config.yaml
hidden_size: 192
norm: "rmsnorm"
bias: "none"
tie_word_embeddings: false
parallel_block: false
init_std_o: 0.00615
schedule: "wsd"
decay_shape: "linear"
doc_mask: true
max_steps: 4493
MLP neurons of a small language model. Each row is named by its layer, matrix (gate and up: input weights) and neuron, and shows model dimensions 16-111. Each number is 128 + 32 x the weight over its row's rms, rounded and kept within 0 to 255. Numbers have three digits each. A neuron's up and down rows have the sign that makes its largest values positive.
Before each neuron's rows, "fires in" lists the words (lower case) most often at its 100 highest values on Wikipedia text that the model never trained on. A number after a token or word is its count.

fires in: "october" 23, "march" 20, "january" 16, "december" 13, "july" 7
L2.gate324:172085096082205141103094072135157132094138163130080146156149147163096126183130093130139068160099152159033101098112095085085086099140138108098096120060121093119019154128131129116121154125139103143103153113165186129089145125101128161176125150175128107075141099144133143133109107100172104162
L2.up324:182130057179179120169084068149151065106148212168059100223163125060201144135120094124085140167113132118162139125137149137106152120168052140151162143106126096148189100179104171154132120126107135140070147134129063142098062153191131080143179110147146148149086168177126156107114101117131195121

fires in: "to" 36, "can" 8, "may" 5, "has" 5, "would" 5, "had" 5
L6.gate67:103135169131091134099141144153173187049183113111103084184113100151150148105155127128159189145092108144088086085090126156213129118147173171152140096202127136197112169163094181134120113190114094127141092157111166071164092149123131064089122174155056071143151124145111122148128084114118088162
L6.up67:138141119122091102155069148181176117152154128131142139173132070112125136146175136217116145143121163178083141110096124137063132157124141135115157169157087051082124154114125172144153082080069159112128110141133126097130098091090176065123127164134212143140136114130169132088165154095128137102

fires in: "after" 28, "during" 15, "as" 13, "following" 12, "despite" 4
L5.gate484:081145171088105076151093164133105168159109172165155090089112149137168074141176070109103166115175135127117141111132133111150099106125193152120116148103125115153094080172105134147104126156132150103140139095140110224123080144145096132203184062136134116061125157118140141169084113109130121061
L5.up484:150199114161155168135180139176135143120170128142047186125071118156108137112107134151123074163158213119098079084112165126178146120138108090131115148117123173114057120136143096106110122130132130085085146191114131166101125161074172135119171141103137138098103090082102099126100159121134168161

fires in: "in" 22, "during" 16, "on" 12, "after" 8, "although" 8
L4.gate450:095112142155089105137110174095104116186169105131137158110114134131100117126175120119087141140141126132152127066140137078167167163129125174148089082111124122141099092109127127097150161160079126129162143116121105131190096065064162130130135127117180114149158151120133105109111122158052165135
L4.up450:100112101169108171143145142083087110137097160203111171164118122121070105098156102073101166149116143088143177080119143084140167162148128137121124153114093134117117149084106091093103151095163113153116132112104157114110136090080146113150143167078126148127105130133103088124103151157132122118

fires in: "first" 34, "second" 12, "third" 7, "2002" 4, "sixth" 4
L6.gate1:153134133050149098132118145091111139081089104144122156086140122099163110082113120187147144129076162154084139148154176087181097113126188090115104125135089125088136132168115108165121168146071105147079126112087188144167132074178132158170163094105146106120099114150108127150164118089141182117
L6.up1:069106167116131116075120127113169135173130122058168189101140018115195110135122075151139143136135133126197131089120136089105168154087099090148117128158090089127110106168106155142091104182082119171121133211100105161143055155137143110140085113107129168104123116157087079108153090082149137088

fires in: "000" 15, "available" 9, "goals" 9, "appearances" 7, "million" 6, "s" 5
L6.gate468:115164109106141110095175120131080144159197095068113153116157092133168139145181104162137111119109097137066088124137169084122084108182152082142145144142087094143151121107116129138141140151159159066085137074071126175079108126166081026085094150094177055143109080121108120157104146138112174141
L6.up468:117163104069114162186135148093087133093107103099105103082178147069122138114123138165111113147080100145148110172192156086140056125093098130132107110077093142158185143125147121088125189073154142146129131081126143105073142112123090132125134146111139168086139144143128132133167118190091153120

fires in: "to" 70, "not" 11, "can" 4
L5.gate348:138058090187067133195105143150124150101169129158092144179074125103104103103126200208126161153118180129093079138158114097096146107081156137153150110175099114122086144065103145134109188136053146140110128130159133124152134104151195143146145103119141079161130124082029157124129136126174130136
L5.up348:121146136149095123141102147183100190125134121148126180169121153145117152133131108144093106215143128171097155096082152080154165102135119127099166115146138127154171193110074181153159174092139180126081103134152108116112080130184152107097177157139158126102134108071126112122131089118114098143

fires in: "under" 29, "in" 18, "at" 8, "of" 6, "2010" 4
L6.gate227:086152128069146155132070127143064156121142185179164157116151123088197126119160086118136146094096119115129151093043085186134148132077167148105118126158100134133115095095112130118130117099136101200137182144112111135169110187106176050145129143071148106166108169088083169141139146161073121120
L6.up227:150183143061166152160093098095116091114110151106118067116171123151129115156097139086082131171099115151119110161132146097097153095111071138098172063118065125146158125120095187127095113114065182169091169157143136136142152117127100142140081101170114112144099173094171117098130104123066111133

fires in: "has" 31, "had" 27, "have" 23, "having" 7
L9.gate320:114060104180150185185096139129095145151170106099141160104066126104117162094113179146136167162125192139120102144149117087146124142154169068126117061118117122144171145162077139156138136107106150092133053148102194099165141161113121190127145138059161121112148114113103144114154111181131088047
L9.up320:124105149085122221148135140161176165105149176156225125170149216097145132089156119196069147124134114178102113158090107115065166122114112176133114136141128114150133074136170102098125102114111095088080078123100080102156098120110120114145133170121124120101163107146123124037076115145123201156

fires in: "0" 68, "15" 5, "1" 4
L4.gate65:094123168098115133103118144182134116154126136048159092165127086170129173083090155132152134084080096130137140149122106119128134182094165144155116146143129135117098156123110144152115116128149108159138125125128135112110039166127127150109128174102206143067150067146105106148070145125168127124
L4.up65:153075143121127170133112121133135052206050123108175160147106079135112115111132147131130109229105086152124170108155110164089143187140147112134055102159125154076158141119099149167099145127180133127096154081176127139171144137122152105122136186120071115138139124103107159078138136161130170120

fires in: "november" 15, "february" 15, "september" 13, "december" 9, "october" 8, "january" 8
L5.gate75:193116047071146178123099090148114103083121144111135116149115089047111143132094060087145138149111084101100088116131135153110128111103106157132107133169167090124116118154195128105176180133143122117141120072150090138113058157176135137131180166170114101162112120087147128121071106078183168068
L5.up75:117125105105173085068123121117235136166182204161154161078200085115133116187107067075167088141106064153156149170114161137121111101136088128128130143121131152133121163108139088129125166195119102136123101156136145140089069165146139086154144114160117132129178144094114127152090134093139164117

fires in: "many" 27, "some" 25, "several" 16, "numerous" 4
L4.gate442:123122104171145133129107142103137048161202127148131092149139087155106115136085106100066084147132159109125108117156165074065089136102042203112155163068088168132094097124156123085146176164171116113122107176137138148074136098100047134116175143109097125070110100091095098128056108137130129127
L4.up442:127127133133090119060138100145139144153184099122050127162132135140143091120156105077120104097107162081156135185113123145085105088083115141130084166101112150078081109191095071138103143147133170114082112143157043108128152104111119089134139138070127127095142099107168198109123108166110132123

fires in: "1" 47, "2" 6
L6.gate47:161176089099136138105193126167124136143207101165148097093127107126125097119183125135094138115186166105160180124127136073148103133165112129101152137170150156101078141130137157115078143143087132142148143168079120120181067152147137169210106180112187157136140096160146121174142167115124095155
L6.up47:208150094097172104141157130102187114136146124163105133088093149168142169120110189102135157150168075159082110100100096097092116147118175158193169134119109092128150081176096100226111147129128134083167100166080149182157124170118152135108162148162158136132123164131121107109144137099124100117

fires in: "she" 42, "he" 24, "we" 9
L2.gate194:129139083124127111173100086095131084161131181082163107135151130104110126139158096118139149114114137130110104099097168181093136124092147157128097187107134202116191145097062090141122171093127115066112121095092096138209153118087160155160111064115118133137102136113101156125128085120132148148
L2.up194:173137106163079156202138112118137148122170136132105131086160167109134161184141102165121174077078157149089104154103151083132187123166142169107108108139149103191120149127124083158159131101171174157094099106209121099124182143119138134146169143123116118143202186123125128128107147140094138136

fires in: "was" 34, "they" 10, "is" 10, "it" 8, "would" 7, "can" 7
L4.gate66:154157107134152066162118176086139126125129134175137118140107203087086125120102117107123168141128124140127083046161063100157103112189146132108094107128136145108086130143170143132087125164129056115047159139120123018133106113127153097144146176138150142123224133132116100098094146119113142140
L4.up66:073179098119168129112094141109147112090088115189137141175121147159089153095135085164152111123186162156104171098147130130158116124149122154144128110140117094143130157090126144121144088144090167114122140113126124077177108149093137096100189129119120132132117120125111089147108129156124118084

fires in: "on" 37, "at" 15, "along" 9, "of" 8
L5.gate9:171130138102097144128116124136111121172154127118097124091129096152190096157128144119095104132100193143124135130092164096155112111081126126113111115125143209128127107071160125188174071110141176140081145063138148206166144128104129168101114102113110160077110170107183143169071103118168107135
L5.up9:142115164146071151218076116127160095150179144142139111124111102093171113110155140129088135131087124190056124130122159110203133135095160137140132132104148206165159146113143143126129114188125134113063126095172172122113073134047138135150136151095076182134179155187102187133145056120135107106

fires in: "4" 12, "8" 11, "6" 11, "9" 10, "2" 9, "7" 9
L6.gate251:069124184092131141069112113132173131121079123161099135124146110114114102168204179128138123112134127146053155031099141068123128106150130146092154157062133085149103160109148143057160105116182139119081181157116118147161098117123108145114122109114111126078086132105153093101110141129160152085
L6.up251:166134150199147178105133157084118110131126151111114151169103132118108231094179153110109116120125140116165125120089162103130145100168150111100131159139145089124110155166134136116138125156185125175086130079086141059111145178088158122142151149114123122132091132200157123172111102142035113096

fires in: "october" 20, "september" 13, "january" 11, "february" 9, "november" 9, "april" 7
L9.gate498:147079201047144124111113165113145119167098131130179177142123168123186113166153143125183113180124137148206082121160183173075099113131075118174156067098155110086140124139115117131128123117115096146154137124129071135085084139098135071126118122198150177054125115115147144174120157130136167133
L9.up498:062086158042138158149151177124088166144149166107122107149146179135143062185106171141140117139118079166112130129170102128151108139158083122125141142117047135127118140136077098188173150111156108144109063136108148061125130106084069119163181134175128131075093109134093092105122150136129178124

fires in: "1" 32, "0" 22, "3" 6, "2" 4
L6.gate117:116109150093152163132139089167105190098076113130080116156135155148178149201181123151078165078119088105117144100099096120163129069118126080129125143153132147097168142138092127127134132132119125135141153153103205106142122157100136140162153112106101135114114152200102129117143128127155109163
L6.up117:173121119148109111131130136148154109184063158112139203153105130198123085102104134089177116163150121123136145204107075069138137091107154129191105134206131164097152173187104144166129160129171139133143153140112093131174149137119093107146180089131043103170135111097119105096145170106131081137

fires in: "to" 30, "of" 12, "the" 12, "following" 11, "despite" 6, "after" 6
L9.gate381:139127179170083139103116110090122132100140118202156144117127168171160118148196120131109099152199094095108095127093169069123122166127114217123094149165110110128076119125106179140135128184117146133148136161152112099090117118171085055098090132082122075222105144091166098096077166161111133137
L9.up381:117122193133089170057163155135146147127102087097153170114139064133158149119126127161099107115140152148078098135172160137158114114150078191101085189127103145080101099133108158122162091122136129082070181103123098136142073168085109157125117143134108137122087077084130163159141164136094124115

fires in: "2" 28, "as" 12, "3" 10, "4" 9, "1" 5
L9.gate328:126147197138153118145113138144117096181114113138174136137111171085149095095091137144125124103180093147093112150113125070184168115048161093184090148122171110125112198188083107116082101158165133091139178147099088121173139201090133137149175077131133114111177113046123100112085069070158133123
L9.up328:133180153122092157119080155175156069150162113123106072142151205076137159113142124126118128100167124091165063125173107130148102080141165118083119176129134127112083117145119129161155140171159183143109146139158101102129142095105152135125140038095131150084137100143126150077132123108087105164

fires in: "is" 48, "was" 11, "born" 5
L4.gate296:147107120198144078126126100159104115096093150079139097081157054135156107133159126029096176103117102147076188087127120109146127171130144109138156102124112125164135146173086172124094180088131118140142182153085204142099125154128110175119089117132143107113089102163138132087157119118057145095
L4.up296:143102190139153140161120106106120098144049136122098066143126128144146142134149116071146152142121120120097135216092115089199101083135104161101106133128089077108143128135150109136072132178132140139147130106172150091190179070183147159137077070122138100109148143112111093122118086121169089076

fires in: "several" 16, "two" 11, "many" 11, "six" 8, "eight" 6, "three" 5
L5.gate343:108174105139107155076126171143089146157143147098133121159195166157099080189034082129145064203108114133169088124179167119160139122132111145093132083140092116146109079169107111176121151140133139177115146081142073079121089100137098118146208117107140155065111094139118151107134050080180193137
L5.up343:175159095138148131158163133090158131131137101177164111150105113133177109165138117100090107156130193098135112137082114121102126145137063170108140162124115130165138086067085096089131153139148100129088099161159041145145128102094065164156161199117117095107144104126065083109099117129126081118

fires in: "of" 29, "to" 11, "by" 9, "from" 6, "in" 5, "with" 5
L9.gate126:158079082144098125141107071124066159129163160141110176127100147200156149162194095098116127126134104095153126121138094137160152143120098143161064086100093137130142149153116105082141146114136130154132100115142191151130060138115129105086051123088106124116103106066182125162096154074184132102
L9.up126:164094091100131133145123165117176120163101086048107134124099116141168107091135115161117080110132107164156119147158129164163160135054118173202127153114064153192057109181140131106123090114171135080030095172098169077166151151118084123159149155090113146122080083102095129115135124121162128166

fires in: "during" 20, "of" 14, "win" 8, "following" 8, "background" 5, "listing" 5
L5.gate462:197100154107089144156102085154102088136134124176136135071098043098075099125139087140117130140091113089132136112102164148169134116145108127159057160088094164098178133102096108103144125126121105119136125186130127148106162121175130104158159143086071124123142145108143149183155094175076118161
L5.up462:164098117122132146165102137119037117121114201173121129102092164152152157114067196161123069134130132155140075131130159110095190120102086121130155126134135147111127124090102105155120132184144151140142117089103119157093094126165194113066095096117145096166081162083155135089124137133094112129

fires in: "august" 15, "april" 12, "february" 11, "july" 9, "without" 7, "september" 5
L6.gate106:169119082098155063111135116179095129111136103092091149164131166122128174120104107108158176142123082095120051181195157137069113128121183075093133093152151174179121069143065131096075109109079163184107116073130134113165096080065129138151146052151174181109146116113066132157177147076106161143
L6.up106:127155100116080173105149152180109148152131133096111131143113136134121132147093133142066082140148130114068102111173100110137085117134107085087205133167157092142162132118165175153108131090058113121144116123104153168104096095108171097158070162153071077127105120152084097154070117135098080051

fires in: "in" 61, "to" 27, "help" 4, "of" 4
L9.gate413:160097119122069099109113127096158123119155146136141178088122157134138084063157143127143152167113162147170150120061121111126086121148123068133095141140116114171118147137157130147159111101167139099088068177052147187188089143094114165125101101091104126083085178157075125084098072121154128124
L9.up413:098171164183139164180115150121074105135136102224146182140124139121132169145145124128170083149072153161123131158126110179147062148153166090127118156151119052110175150136157187134087075129054140158129124159190113146102169135117142073186095135065190153161081093229157057174130118138108141196

fires in: "it" 82
L6.gate5:096182141168172123138100153154182111102139171154106108116118118154118139201142049127129191089090124155062119145126142165168112133121147136109170137110115108103151108168137098120081114130087049137167144120091125109170160094127133127157155158111138103130142166171088134169145092102141159109
L6.up5:077041209130117166128135101071122101106144185134169189131109146127121095098038117126136139147139120168139090114173152149151089127134108130131142140127144066152192161168071107166091127141135173124154096060186107120176153117114109135174095102095182160142111092122086138141184147121175126115

fires in: "on" 58, "mi" 11, "born" 5
L5.gate413:155060122133129148152147107129118106147104072139094145045090152139132077188146121129076115126101098107067155072157110107147125202139182128146134119099099096129130103112152109170119114100076120142161144116120150179104149124078180111149142111115095100123076186071117100141144144113058137075
L5.up413:131111135133172189105144152097126149103078158098092073165127113153124072082092101147103137155124155175180178158170138087164111104120100141154187183091141168116138123123096093145140082108106128196148094145121126101149164082098123174137129152115151136160089196097175098116160134074133129108

fires in: "is" 41, "was" 13, "main" 11, "special" 7, "national" 6
L4.gate409:168148131151099123101082139096159141123085120153066140093069135162153111105120089179145141102145144160070195138135122053187152155096083089209136073149119090185163149131078110139089115115116130129160142151151112054147122122137144155101173118149091137182081118145161099153089111135109067078
L4.up409:186125170126128098107110090116149155111101129131137163120166166105200122116114143094088178117069179109082155141137188132115126124153142100115080116091077095121176114069150095164103136138160121184088089138160072116168161085111096206115123140137118110130180155120126149100117067174122069062

fires in: "april" 16, "july" 15, "august" 14, "september" 13, "may" 13, "december" 10
L4.gate351:174118147109134116174121098126106095170146152127068122142095133163144106132113150093127066118114186093136022101147150098110098121130114136165164112129143059073100163112129095148154133194091096129102135193108120098131130163164170120171225135139143105155098082104168080107121174132147104123
L4.up351:119082094116139119092084103141125214129068093124089114172167112120075112196165141150133074099068130097111147169161143117146090166167077116128125134133158131104125122110157137130129115137147096104110165125125088122141144110123125186118208115170166092102129111083143060086117071165139098130

fires in: "to" 45, "would" 9, "can" 8, "may" 7, "might" 5
L9.gate365:094132099170135087145088175159054126106144104185108121120130069125163160144106157116187114170103156117067112135113188091158088153133151144152162117197115116159116124136135131123122141150094145120117146041125164112137128082130124160132152136090132159152114138118095144208177117127104092116
L9.up365:152175095132144120169106144132118151179122188189118106137142145134127149102139099147175057140117156143100124116200090187122100143130125174148123131179081114137166171130176129117125111102114132120085104105157084070180132109122161129103157173168137161129106136150114132093101108113072100163

fires in: "0" 66, "1" 27
L2.gate88:115087149133104137175124147114141115143117112074123100136147124103191098110128147110074160085146088184129174129136107122149136151091117130216114193137108137147134157083124133076121112170128089103124153146195159156177082095057086129157151098154157080122075142154111120106200124145124132150
L2.up88:115081158054171147099148110164114114127043115115140093111090137207118189088098109114141206145152117113146135131126113115096135149101136147134097099076210157108114138087126124166116127120122149156093160154137085076180188178102131134098117158144172071083151162112191124083134109134174141127

fires in: "8" 14, "4" 13, "1" 13, "2" 12
L5.gate29:118139135117121154139163110131127126133124133115139177208151098104122095109137125156102129133182150078096136077110159153136146127142120148134071153085093093078104134108150115095114184121129101154183118114181088105135086105116173135171170157103068103130162142149136218132165116111121065129
L5.up29:153147184185086118084144127082123109142059173125115146156129099091139155115133116110108100069159120054136105103082162150162121144136119159150125167154100163098104081085117153085129161105160052129169100120120070122078059149127158103111139145109072208108169123105136152136165125069125107160

fires in: "during" 15, "after" 14, "at" 11, "in" 10, "following" 8, "with" 7
L4.gate19:051155118096089140120160140137147108170060145136104122103057156106095094085162156144182105125185111105123146056144122100167161112114158164131107181094125159119126127149100140087116130113162153122157150116088117133106178093041153076178099153097120106119103099132126033144105103096111080130
L4.up19:152129157091080075169094158117070122190103141095167117086104091130034122111192151094102075140111127126154153141152114141140140130091123168159151093058123139123139124081085076164147085184135149159118170115118132100077149072115135116123096127119143122151117134154115127100167064170158090161

fires in: "august" 14, "march" 11, "may" 9, "february" 9, "september" 8
L2.gate504:136131115083193146097047144148115149140180084174089115153104111125111105156132151109095126156107175125066110122125105108149125131177073160142114101145090093092146136139114080159125118175099177139114138149168166097121050142135155074200120102154164092126177105069129164121116051168162168100
L2.up504:207105094122153168158080111121100096134088128100156154139125082134163120148109120129157100141089037139071121144166154104123133140139147078161145153130057098080184106089165154125159154152103133191110192141112121136110105135119150125186097115177128138129092118151145155099130114173116065154

fires in: "in" 32, "from" 18, "on" 10, "of" 7, "at" 5
L9.gate203:123158162120096123111145117119093094135128153157148114149168163172096118116146139086136119171104122158135155141147150123195142166167108123121161109029136155080099080143138157097239106150145106114132101119032108131170144050084094088109096158103163127073148159115161130126102143115111115117
L9.up203:160111120154139137131086158191135099161129130169158140159064144105128120131094090080159062112132122218133122148107055090130135171127168153187115145062102171128139172117197154104172105115102124081143141121179062137125097148106129109172204170100141102134089097146128168148140108123169146105

fires in: "the" 51, "left" 6, "on" 5, "north" 4
L9.gate423:130142091088109134158105135158134176151115160126156119105124117135128207129175094152067147092106158114133132097105126131079134093059141089196157120140210133117120153121131132175184048128086117120132142149070128109110189098122143062158134106103163124147162169150180148065155112109111138143
L9.up423:134124063145043124122140182203122105159126155129131091124131174144160122192132160101114155131166081155139121137101119146171143151166119145096140157105156076073163104054157177135129135133084142138135156147120232148148146104149127113100123128146124076131150125126116140091110087056134164181

fires in: "to" 26, "for" 9, "although" 9, "despite" 6, "by" 6
L5.gate323:109116160196089140197126162129119109185125203137078097189100100107153128142155110146143147089096114138139101119117147144103108138137112199151138207137008133104100095095091128119130132149135132113144143205074110147134130169104158161112170055111180180124137137053118145122071146079109143152
L5.up323:169091192166099118100121178082169163094111211120093133187097117088135133099111116189199133098110108065099110061144120133128179122170159112117079122076065168130116140186096099080115123152100051172109149133100139120153103134181116114134132134127134154122094128120167166154083150134099152194

fires in: "of" 17, "many" 16, "000" 8, "some" 8, "all" 6, "their" 5
L9.gate329:163113134092102142227143100071114120137179076115071123129108158109197050124140123074103121101125137105135147142104234081135074145119139174128126089184099139136134053119152132110075120134113139128165041153106141102057120144088102121097131101141120127109142123072144121145135065126121107123
L9.up329:075105128161164155118147148143197129113131143093139102117118072148175141096146201137151113107105134097122108128128083055175120120099126124083111181130136090131091160153070122123110169116170129099140068119121196114157158172141067059091108106161098088083124099077168080137134155112121129179

fires in: "1" 68, "date" 7, "01" 5
L6.gate294:148121098083199117130223118206109190164098113169194128199142138160152106126093135139149175104163116151071153156141123158143161127161128121096095161108159118112090120182156157120134123070116134101139148115128109184163143149085139129125134112081143124113088208127065094157135093125156139116
L6.up294:121147120046138103155153122136158099128145122113123155090081148142123076121086139102114200141099214151168100133115116151139126094129142120121101128135134164162086149104160147202119147107129107174169074043104155089195128172156126124111142130170113128086161181135080091111145123077129106140

fires in: "has" 42, "under" 25, "of" 11, "have" 7, "with" 5
L6.gate137:147099126198048154083092193148173115119127181041158106157141138186150114091175082099084112100224154098090136098119104144169138099085122111123144075133139144099129149127113127081124181113167132152092097150124191149163146136160120129144160131138179128073177155137093071120123080181132150123
L6.up137:107167106106140186145112125100128055136170134100153093116178184115123162134102183092101163146098069145137110110209120111127168129137089152136119105196090112122119095143159095096096200105139119168128150158134133145150144092146091109125121202088118120121091128134126101141111201152092097186

fires in: "which" 61, "it" 29, "she" 5
L5.gate231:142120149170150074120148105146191120090112126111177189096134137167152100115230142152120146091107116114089118159128105118155146145119105108145125114087076190130144141116154080129150143110116227181135136066131154131113158115127142181176143126123144169152115130117134087200094052103131159116
L5.up231:103122063153128214177164120046117075115108135085126110165158130098112155096111123121122115104104125095076119129114121076134149173109197063121120131134151149174141147198192140141120089099145158162117140140063159067188136116153156109128131062107126145086075077135136125152176110104117145124

fires in: "1" 44, "d" 10, "td" 4
L2.gate367:128129156112141086132214120123118084053106117143086120123105127158087184110110163078125081105130111149100125160136090130172100168165181117092102075107101210145088156131165122120180089162117137128112135124059077056167126104151175165127080149181181148170097093134135147185123113089157121108
L2.up367:036178139138152096118165111166135094189122178095123162177143086104152176111082158099119156126155096113141185113094141192133166108143122122166134203139148116141141118113202123104125103107145120157106100141151130137145160128122143112093154147087106062059188131114073155090130163149158180128

fires in: "became" 30, "as" 25, "to" 23, "of" 10, "become" 4
L9.gate216:166098119083148102161082154129099117124101156103138137204147138113162069083208155151130101137136120183138132076140131196116096158077041116119084136158131142175151204142129100142119115120157118073082192133137097117181136156096164134153164122096146151071102168106091166100121087133119090067
L9.up216:093050071145071168130118137095064122089118123209157075147102083113187109084118134127141128110206140081121151131098147148095119140169139066083108155070066121124118154159100138155108082131098164144118131157110166070131110115131145136143155134070119093158137098137118084130106133196171098137

fires in: "national" 31, "united" 10, "angeles" 7, "state" 7, "chevrolet" 7
L5.gate405:046067090150143144125105115140179129141152099176140164132107101099168140099150117168176152098148184193148090132114131098112052103073179084163195106105169161148183100087099157135166165114164145094055145137176181173176199104117042134156063124100141163124141105143099136155087099165124126090
L5.up405:181124152126096150069111144122171190093164148115161146124094123106135116123112127098134130136143124059087161104156139109165100079155097093141100184120137090186085134095111137142116116135151106091142142070083138132161126093112092116169167170084065096174120114118128131167169118119116131115

fires in: "the" 15, "a" 14, "on" 8, "got" 6, "for" 5, "my" 5
L6.gate313:121170107191074115135078100092104124156140100136176073173119146149094144140192151083111077072120152118159132150148124122129159117045090091162107103136064110145176075105112207159150127120098107127133205164140130135092177115119122108141104120128158159112177110144101130109185189159156116102
L6.up313:142066145101132166183139115141138117177135157105165174120168098102141056100117105113095151121160166158093138151128115153155136182126116103192130134146125134138165071093150125157116153134138128155094149134137191123131044079042154127124127105132094162035106136144168032112109100102144113131

fires in: "she" 30, "he" 29, "me" 8
L2.gate67:100186079118092136219090176098096115117104112163096165171061178110123166125103108105074103079154096148071153112101152127131138100116180121078119093132086143141193165123137095127138137175113139145043170097142138039132135089122122062087121103129177125122128178073135133109122103087079078102
L2.up67:091147112123078149163097150129083127103081133116121179072119142106100162114168143152167107127114139125108140182115180073151165097108088148120122114113141106177179197124134112126136086171112156120137102151110120126078101103120109182129140115169211141129093143093120110189125092124096130103

fires in: "while" 20, "before" 16, "of" 14, "by" 10, "after" 9, "and" 6
L9.gate317:144102144192106109138143113126116132154117117159114136109063128108163078135178198098128170218102128153114125133080137123117111154106174085137091106095059096135111116080118164158181117148130140141159131166112143161106001181129079065153133130168127145152102161120143145146134119103098135096
L9.up317:110063150172113143162113166152138196089116136155137166075095156097076077127157120126152180130116108129121019125106176080145128149104127119098132127104081149111067157102094150124144054163113127167139105075127125152026098124162200126176169175143147166134105116137146108126054119101147134114

fires in: "8" 22, "9" 16, "1" 16, "3" 11, "7" 7, "15" 6
L5.gate100:155102157152165063148134129142129065166131099134105161178112099104120083085090095126146170120085154093058150093117145125215090085164125140129126137148176137132159114153138128080161128109191163155185126098147089115142092120139127131160121103141078122171109135143043122165102087104136149098
L5.up100:074146155097165125123104157141116187162108140184168176165085109115139150156129157104116132104182137137175088119196063117121161205163162188058062149117119120160126146118161109132171134108101143136124121140099159116128100085134109147083164156118102131149117151106129112169144160154170098068

fires in: "more" 23, "both" 21, "never" 11, "next" 8, "already" 7, "less" 5
L2.gate118:120072109154124146167108164079123141110164125129175141131111062129128125119138175128066159120128141081136075099169182102123109102087113128148104119119136090136098101161143126148106135128181145169084086098115176150136106153131153072120129123087138110101122112098063094153128113173172153097
L2.up118:162087078115140166143199157095114153042121109152095177161201127149124158131091140168107165133139094101153110078114199093109151128143168077166131120095118101150083129156106124159134117108130158145103091122136116121137055131164202099135142151104131084155118112119064131125147168229148133071

fires in: "may" 15, "december" 10, "october" 9, "august" 9, "july" 8, "november" 6
L2.gate256:149128089137129111088120125193144123166144147144105105152132152098195189166144070117135133127139191078125060067205145057142160099123133082175106103077159118159092120149134059101195129113118148119123157121159180117111060103159185142103148114099164152188119166119155124115107085166133097163
L2.up256:169122116139132165140137157161111157120059127213124109174141134122111078175135104055129122154138110147093174152150132109166120138185129115139092150094151052185130162176168158174142116159079161127112171137146174137100120113115115163129147076129127072064156070085191151059128073155119100081

fires in: "0" 48, "4" 7, "6" 7, "3" 6, "2" 6, "9" 5
L4.gate169:117147154154139082104137166189095147100083115105182101147170088076097058141185127135169105156153178109151128096108156158116083092126175179097164152092101136126082116160150116153165159121175118162131122141142139158111132117133128155094142122129173170133110139103161129109109130160133155149
L4.up169:159147096084082176160157113154102128152111156114146119184112113137075140150150176137128091116135120066154144090069129106177114140095143138105150122077101117053122139103063114165107106185153109157166161121131089116126154075096144111105133124113141131134130170123157154131136125091136099167

fires in: "of" 48, "the" 18, "by" 14
L9.gate432:139123153153194105100118167133128187099111175172139121143069112132087092108136068151088124135131105132118158037114136133087075161074108144154144148100106149205123091151102126118120162081148078062096115165185147108125100117151152085157109098111098141141103117130146133133132152226095071104
L9.up432:113110146113183096100115171157130113144127166120137111085166092155056145158154173106113130131076105111166140189079102156096093113140114124135175128100192180144077212143083128072190095083148102111114127072167136155135149194172146139122104098106123172110098081146179129122084145152098141118

fires in: "party" 15, "army" 13, "republic" 7, "parliament" 5, "system" 5, "italy" 5
L2.gate1:120158108113093170125139053093163172127112120132139090141121150166192113160101122087188149185127096127177119134168128082155145085062127093126138098126154109077120105115092154134135103086099175123165137083186163157192117174144158145108176129141127080141128142121146165138065119141102159111
L2.up1:095119166134082120118136161106148128149136137114148117108090159135133130173094134052111103120130132125118165114129097137122085134089122144144178118125148114080182125118118145175154128072126166097164143101162206173102124163107127162119129115172155104049168134084115115156147068122096085087

fires in: "has" 31, "have" 22, "had" 10, "consists" 4
L6.gate275:153086103152065122136064146147118072164121164140116166097088108164127157104135141177151149115136152172107137158083118181142102110059076128152133073142137176123104129104190127081193088154125158094108121106136140173161204099083088169165116115191116106087116117092140118136158067105161106114
L6.up275:118140055107153099168195163081183175102186114129128116166129156113157146125084129166158115166198123154084100130119114141161132127107109152099142153125126128104132100160075136124155139095173155137132051181122058103089102091153084129103135124102155118082119093123117142117117156109171175148

fires in: "to" 38, "we" 15, "can" 12, "i" 6, "you" 5, "will" 5
L5.gate79:134151126172116135204060199127114122123134149129093152144153174067123163128120111166153158156159162124092153075066134115130106095169123115126134136211075140100162186137083144212129137085098134084125094100146127132149164187122202136120143135099118156115122069122093096107160116088130102115
L5.up79:091094129150074198174178134054105101128158127099115153255099153086122131143112161096094135158121157172076118119182140116134140140125152156118183150139149080117102110144118189186091193094149147142141086130149113129118178057174080164125100142164154114108102119146051182148157127132128135102